From a checkpoint of a small transformer trained on Wikipedia: 37.7M parameters, 4755 steps.
MLP neurons of a small language model. Each row is named by its layer, matrix (gate and up: input weights) and neuron, and shows model dimensions 0-63. Each number is 128 + 24 x the weight over its row's rms, rounded and kept within 0 to 255. A neuron's up and down rows have the sign that makes its largest values positive.
After each neuron's rows, "fires on" lists the tokens most often at its 100 highest values on Wikipedia text that the model never trained on. A number after a token or word is its count.

L2.gate382 [155 142 140 121 112 141 146 127 139 168 108  96 131 139 156 106 134 153  99 129 139 135 140 142 181 143 118 134 163 151 135 105 113  93 138 145 112 183  71 120 125 102  77 148  71 147 120 169 160 132 182 112 141  95 149 145 104 132 100  98 131 113 135 135]
L2.up382 [124 132 113  72 152 118 163 140 142 154 150 137  79  96 145 102 139  84 142 165 148 164 130 160 149 135 102 134 149 129 103 105 116 100 145 146  93 153 165 168 114 100 112 148 108 152 164 168 187 143 115 131  96  95 158 121 114 126 106 144 163  63 133 158]
fires on: ", " 97

L2.gate199 [117 161 123 148 131 148 123 133 159 111 112 119 155 130 135 154 146 181 159  95 141 124 117 107 137 151 111  74 109 133 110 105 110 154 138 107 137 153 116 114 162 122 128 134 166 167 144  84 118 131 101 139 132 115 100 126 126 181 122 108 169 103 110 124]
L2.up199 [130 132 101 120 140 130 105 122 159 133 117 113 130 147 102 154 154 145 140  91 113 122 130 140 176 134  92 110 111  83 151 103 134 130 121 108 101 126 122 138 139 108 133  83 195 101 145 119 142  92  88  87 119 136 151 115 147 126 121 136 163 183 112 149]
fires on: "inter" 19, "Hy" 19, "Inter" 15, "-" 12, "short " 8

L2.gate918 [151 130 149 122  91 137 143 165 137 128 120 111 138 153  70 135  78 125 123 104 111 123 147 111 110 108 114 138 158 133 115 134 134  77 150 133 118 145 108 134  97 128 113 142  98 119 106 142 138 169 144 128 122 140 127 181  91 158  96  98 147  97 118 124]
L2.up918 [157 145  87 117 131 136 134 133 141 165 136 130 138 150 192 118 133 155 159 119 108 190 115 146 122 109 130 113  99 131 131 162 105 145 121 107 115 142 189 140  99 115 121 169 128 143 138 128 142 119 141 140 152 155 136 173 134 145  96 106 116 141 118 106]
fires on: "(" 14, ". " 11, "I " 9, "only " 7, "and " 7, "just " 5

L2.gate55 [136 101 111 156 133 117 130 118 114 126 138 114 108 124 108 117 129 102 112 109 121 131 161 112 110 156 130 157 156 157 104  97 139 122 187  85  98 148  88 123 120 174  89 128 133 128 106 108 124 168 130 102 153 118 107 124 124 155 124 119 162 106 147 134]
L2.up55 [105 127 142 195 147 131 117 132  91  82 144 140 125 142 131 106 152 135 115 104 132 111 150 144 129 118 144  97 124 163 142 131 119 101 142 125 142 122  71 137 123 160 105 161 137 152 168  90 127  85 140 104 152 137 106 127  99 154 123  61 125 117 153 150]
fires on: "Ex" 30, "ex" 26, "rec" 6, "tic" 6, "i" 4, "Oc" 4

L2.gate561 [121 144 152 143 134 123 143  95 116 109 145 105 183 156 105 142 150 136 128 107 132 114 133 144 100 144 128 122 169 151 141 120 156 123 118 144 110 131 124 155 112 142 130  89 169 120  93 130  61 113 118 139 135 128 137 121 122 104 104 123 124 130 149 142]
L2.up561 [121  89 137 134 127 134 139 114 111 161 110 163 143 110 141 130 115 167 101 170  85 121 113 143 139 180 114 151 156 147 138  89 142 153 107 111 109 126 110 173 141 164 149 123 134 143 126 125 114 112 122  99 155 126  84 134 149 116 100 117 101 136  99 156]
fires on: "X" 37, "/" 19, "[" 18, "qu" 12, "x" 8

L2.gate355 [149 121 150 122 123 150 120 123 153 108 152 141 121 146 143 147 136 118 152 151 131 140 145 137 109 173 114  93 127 144  97  87 116 145 157 108 117 146 114 148 126 149 187 108 148 144 137 121 170 104 120 101 162 108 146 100 139 107 104 166  68 147 148 147]
L2.up355 [158 151 136 133 131 100  88 119 119 121 160 125 124 182 125 117 151 114 138 136 148 121 143  70 120 126 142 122 150 147 108 100 119 113 117 147 164  83 109 146 132 165 168 126 137 105 135 117 126 144  93 138 141 125 113  85 145 131 110 163 127 146 167 156]
fires on: "the " 13, "of " 10, "ad" 10, "e" 9, "d" 8

L2.gate118 [123 143 140 150 175 146 121 121 106  89  88  94 138 134 168 117 119 141 107 143 152 138 141 105 112 132 169 141 151 153 148 116 176 146 118 143 123 140 134 119 155 110 127 128 109 130 114 143 104 105 128 102 167 128 143 133 135  79 133 112 166  87  87 170]
L2.up118 [165 155  99 129 132 137 140 114 111  89 155  90 110 142 139 122 193 105 144 134 139 145 173 114 139 184 117 166 151 131 110 129 112 153  88 132 116 154 131  93 139 108 129 170 123 137 134  72 132 133 118  61 129 118 122 135 148 130 108 103 131 106 106 132]
fires on: "one " 58, ", " 12, "One " 10, "ever " 5

L2.gate228 [146  86 124 146 104 100 144 128 116 130  79 139 147 113  83  98 104 125  94 120 132 139 121 186 144 101 134 103 100 140 180 140  99 101 142 154 167 124 126 135 149 115 119 144 145 128 140 171 119 115 105 108 117 152 109 138 155  76 143 114 183 125 144 138]
L2.up228 [186  87 157 139  99 147 130 118 119 183  79 147 121 135  97 130  98  96 105 105 121 101 149 136 112 151 144 161 160 192 131  76 105 104 162 187 157 128  95 108 144 100 169 144 161 156 119 137 130 112 180  86 105  48 126 106  97  81 169 129 138 104 124 139]
fires on: "million " 22, "ocy" 16, "| " 10, "\n\n" 6, "65 " 5, "billion " 4

L2.gate358 [125 155 104 151  62 139 121 124 145  79 108 142 147  92  94 116  87 152 132 124  99 101 119  95  99 147 145  76 141 109 117 150 115 130 140 140 133 169 114 115 134  78 158 111 186 140 125 117 109 136 146 140 130 169 165 120 101 151  76 132 102  91 177 133]
L2.up358 [103 124 113 127 169 111 143 119 145 124 107  96 143 133 119 115 115 165 147 118 121 135 108  99 122 138 120 135 122 134 116 129 109 128 119 131 153 118 157 161 161 130 149 117 139 102 149 155 129 130  86 105 138  72 130 117 121 129  74 138 138 164 127 117]
fires on: "\n\n" 16, "(" 12, "non" 10, "all" 8, "col" 7, "semi" 7

L2.gate663 [153  98 160 148 126 122 102 110 124 154 128 145 118 154 192 144 108 132 131 142 168 108 124 128 117 109 133 116 108 112 105 124 191 161 115 135 118 100 149 117 127 169 167 172 120 121 102 123 150 159  84 132 142 109 111 104 114  86 134 174 129 151 122 105]
L2.up663 [142 101 116 136 119  90 121 116 156 106 155 137  99 113 121 130 121 133 187  88 173 127 123 124 111  97  94 134 158 182 122 126 173 124 136 123 146  65 140 102  96 128 142 152 117 131 119 111 147 145 107 110 121 126 123 155 131 114 156 147  91 115  84 158]
fires on: "born " 46, ": " 10, "Pld " 6, "– " 4, "Sep " 4

L2.gate866 [103 181 119 107  95 119 127  90 100 133  96 100 101 127 120 117 156  82 119 132  84 141 116 110 139 131 130 167 144 137 106 108 172 115  89 119  99  90 144 116 125 110 168 166 141  87 133 118 119 119 107 133  70 153 129 158 132 163 107 108 103 108 149 127]
L2.up866 [147 133 133 118 109 103 109 158 125 113 143  95 157 156 121 153 136 122 145 152 131 162 122 145 119 123 133 167 128 151 146 150 162 121 143 113 138 131 108 163 119 113  88 141 152 157 121 142 135 159 145 100 129 100 113 150 121 157 133 130 119 117 150 124]
fires on: "-" 20, "mid" 14, "20" 9, ", " 9, "202" 9, "Mid" 6

L2.gate696 [166 136 151 140 133 172 130 158 137 172 168 142 102 131 103 113 143 116  69 107 115 145 136 142  96 121 149 124 134 103 135 134 155 140 147 120 137 144 112 136 103 105 145 170 137 134 127 114  91 111 142  88 119 125 137 100 180 144 115 140 133 126 126 134]
L2.up696 [151 101 162  87 181 115 163 125 179 163 112 183  95 155  96 120 179 131 117 145 139 108  96 158 151 130 142 165  98 159 121  91 126 117  86 135 131 104 122 133 124 115 126  99 118 105 130 140 148 116 100 146  93 144 158  73 150 120 103 156 156 115 112 158]
fires on: "le" 40, "continued " 8, "currently " 6, "Mont" 5, "/ " 5, "ure" 4

L2.gate607 [141 100  78 137  90  92 122 140 138  96 153 127 111 126 129 139 142 124 113  75 121 123 120 123 143 116 109 132 150 146 164 120 147 157 176 125  91 117 158 144 164 110  98  94 134 127 106 168 108 122  60 165 168 127 156  79 181 147  96 108 133 129 144 120]
L2.up607 [118 156 117 152 117 100 104 152 155 122 101 103 100 138 144 100 124 150 104  89 137 141 121 135 118  95 200 157 112 140 121 111 143 177 128 125  72 132 142  97 100 126 122 116 117  81 149 127 170 130 112 125 111 133 148 145 125 133 193 146  71 125 117 156]
fires on: "ent" 21, "I " 19, "." 14, "top " 7, "level " 6, "ot" 5

L2.gate337 [114  94 134 152  93  98 142 117 125 162 164 117 115 105 109 109 145 165 115 127 119 154 105 152 137 103 154 121 125 132 103 152 191 123 115 121 134 136 139 123 181 130 158 138 116 156 126 104 121 124 137 121  89 154 152 123 152 107 102 121  91 129 164 163]
L2.up337 [118 110 123 102 147 108 111 121 171 180 132 128  44 119  90 103 171 118 113 136 130 148 119 159 151  86 113 137 181  99 123 162 123 101 128 186 173 119 153  97 113 132 104 109 150 127 119 134 151 136  78  99 117 108 154  46 136 101  82 109 121 165 137 130]
fires on: "Sh" 73, "sh" 27

L2.gate547 [106 131 108 144 106 116 116  94 137 161 162 159  98 140 159 149 117  84  82 124 126 119 107 144 147  79 176 114 130 143 135 139 112 117 113 142 131 160 173 124 151 107 107 161 120 138 135 141 123 127 136 103 183 155 120 115  76  80 119 135  98 159 125 145]
L2.up547 [125 159 112  97 124 130 118 109 120 134 154 122 113 117 137 139 124 122  89 115 133 123 120 167 117 110 185 180 149 151 153  90  93 137  97 136 135 132 154 102 138 106 111 133 142 142 131 187 138 120 133 113 197 136 102  99 103 114 122 138  99 150 133 135]
fires on: "be" 42, "Be" 27, "Ne" 17, "find " 4

L2.gate507 [146 127 117 140 122 143 170 144 144 127 114 133 117 123 158 108 123 110 116 161 108 105 107 115 150 104 172 144 131 120 159 114  97 127 165 131 114 108  94 118 119 164 110 150 114 113 129 118 174 154 164 137 110 139 111  89 183 148 131 104 145 164 151 113]
L2.up507 [176 149 139 147  98 120 132 103 144 159 124  82 129 115 153 154 135 158  94 138  97 117 138 128 117 150 166  86 117 120 170 134 114  98 157  95 119 109 129  89 181 131 102 117 130 128 105 116 116 148 126 140 130 130 118  69 159 152 113 132 152 114  98 128]
fires on: "al" 19, "o" 17, "Red " 8, "Website" 7, "on" 6, "Ju" 6

L2.gate904 [133 199 116 143 139 107 145 138 131 122 150 156 108 120 151 144 131 122 145 118 130 143 155 153 102 121 129 109 130 133 144 144 147 124  91 167 137 101 141 178 140 137 173 130 149 168 123 117 119  89  75 145 114 109 152 131 157 128 110 146  81 152 148 144]
L2.up904 [137 184 106 172 140 110 109 115 134 106 134 142 101  87 175 146 149 129 156 128 137 130 136 131 108 105 126 129 113 133 125 133 151 133 122 126 146 143 144 130 182  85 135  79 137 149 118 127 177 106 107 135 100 114 144 117 132  96  89 109 104 170 163 157]
fires on: "pre" 34, "Pre" 22, "-" 7, "d" 7, "re" 4

L2.gate962 [112 127 114 120  91 140 157 103 142 139 164 133 123 125 117 145 120 129 118 127 152 147 118 124 115  84 123 167 113 153 175 165  96 136 108 123  77  91 151 139 138  98 103 112 104 136 104 116 139 131 111 124 129 139 186 151 154 103 108 137 108 137 156 114]
L2.up962 [136  94 156  91  98 114 140 141 103 159 150  94 163 120 105 121 131  81 100  97 128 111 160 130  94 120 121 147 101 126 125 127 122 115  96 146 108 132 136 129 175 136 131 113 129 127 106  71 144 125  94 142 164 122 126 159 185  89 112 124 184 135 161 148]
fires on: "or" 19, "us" 16, "form" 14, "power" 5, "propos" 4

L2.gate389 [150 127 169  89 124 132 154 158 109  99 105 129 135 102  83 122 120 126  99 116 108  75 113 131 118 108 120 117  76 135 146 135 110 138 165 113 188 118  72 111  95 115 125 113 115 148 129 133 135 134 134 133 126 116 123 144 111 149 125  92 126 122 131 108]
L2.up389 [124 131 126 109 120 143 130 107 103 140 114 161 145 136 135 140 102 135 106 126 123  91  99 117 110 157 158 149 170 121 144 130  98 130 140 110 169 129  83 107  94 144 119 165 122 175 104 129 142 106 159  82 150 163 129 145 113 108 108 140 119  75 128 153]
fires on: "so " 14, "Char" 11, "char" 11, "more " 10, "Hel" 8, "Rac" 7

L2.gate950 [141 113 109 115 168  75 102 152 160 139 110 165 123 106 134 147 139 129 145 126 159 145 128 159 108 145 200 118 115 141 131 156 113 135 132 111 118 126 131  66 116 115 163 126 123 156 147 130 128 145 114 114 172 146 134 130 112 137 105 151 119 128 134 156]
L2.up950 [145 105 146 128 145 139  99  74 120 148 119 104 128 104 170 151 139 125 107 113 146 139 139 168 147 144 155 154 150 143 164 103 120 113 153 146  72  76 100 121 117 124 125 131 122 141 110 151 113 125 150 117 104 100 143 112 110 154 112 163  87 127 106 148]
fires on: "while " 44, "For" 9, "As" 6, "Ul" 4, "Ur" 4, "While " 4

L2.gate16 [134 111 125 128 155 147 139 123 130  94 124 137 134 188 126 108 132 131 101 105 109  90 170 158  97 128 156 139 136 122 144  90 148 127 110  92 123 162 154  72 122 208 100 201 138  92 154 113 159  91 137 101 128  85 165 154 122 121 144 141 153 126 119 116]
L2.up16 [ 93 119 149 110 157  97 104  92 120 161 140 138 130  84 139 161 154  99 168  71 142 152 144 101 176 133 151 141 152 122 158 114 153 124 113 160 129 154 114  69 101 147 124 149 140 127 126 108  82 157 147 132 135 139 141  61 133 129 127 127 199 140 164 133]
fires on: "she " 22, ") " 15, "She " 13, "her " 10, "He" 8, "é" 5

L2.gate854 [137 129 143 137 149 125 109 118 129 129 148  80 102 134  99 145 107  92 133 151 138 103 129 154 111  94 115 114 198 135 122  88 167 134 137 168 127 144 132  98 117 128  94  97 102 134 135 154 138 121  74 127 150 117 134 160 117 115 137  89 106 146 147 135]
L2.up854 [145 158  91 128 135 106 142 116  88 150 139  95 132 138  79 141  83  68 117 123 127 148 155 165 136 108 119 165 122 121 102 122 158 134 169 142 151 104 124 153 131 116  96 116 108 137 149 120 150 126 141 105 138 109 150  86 117 112 145 105 105 139 129 122]
fires on: "part " 17, "number " 15, "group " 6, "those " 6, "Group " 6

L2.gate634 [134 151 112 107 123 134 137 149 111 128  74 154  96 154 152  93 120 115 113 166  96 151 155 106 138 101 104 145 132 128 107 109 103 104 135 114 149 172 104 110 148 146 108 121 111 160 104 101 153 116 106 102  75 110  97 139 166 106 105 142 147 152  95 136]
L2.up634 [ 56 180 156 167 112 133  51 148 127  89 117 156  99 113  97 103 133 124 121 145  99 127 171 128 114 129 112  99 140 147 131 116 115 127  91 143  78 127 112 134 137 128 124 164 171 108 134  72 145 115 148 143  79 115 144  75  90 175 143 132 138 162 125 119]
fires on: "B" 18, "f" 15, "comm" 6, "bl" 5, "same " 4, "this " 4

L2.gate662 [ 97 138 122 139 132  93 142 102 105 136 144 105 121 113 140 161  97 134  92  96  84 131 103 155 140 108 108 134 162  79 161 130 163 110  86 187 129 155  99 111 125 166 113 120 115 133 137 146 141 127  55 148  93 169 152 150 127 109 140 108 168 115 136 125]
L2.up662 [ 77 127 130 121 122 134 120 122 127  78 110  63 102 110 162 156 106 108 130 123 145 115 131 140 167  96 100 135 126 111 157 130 164  69 148 165 169 137 112 147 122 151 135 121 146 122  74 108 136 112 102 128 125 115 148 134 139 123 134 117 151 122 100  92]
fires on: "Qu" 18, "qu" 16, "film " 11, "a " 9, "had " 6, "film" 5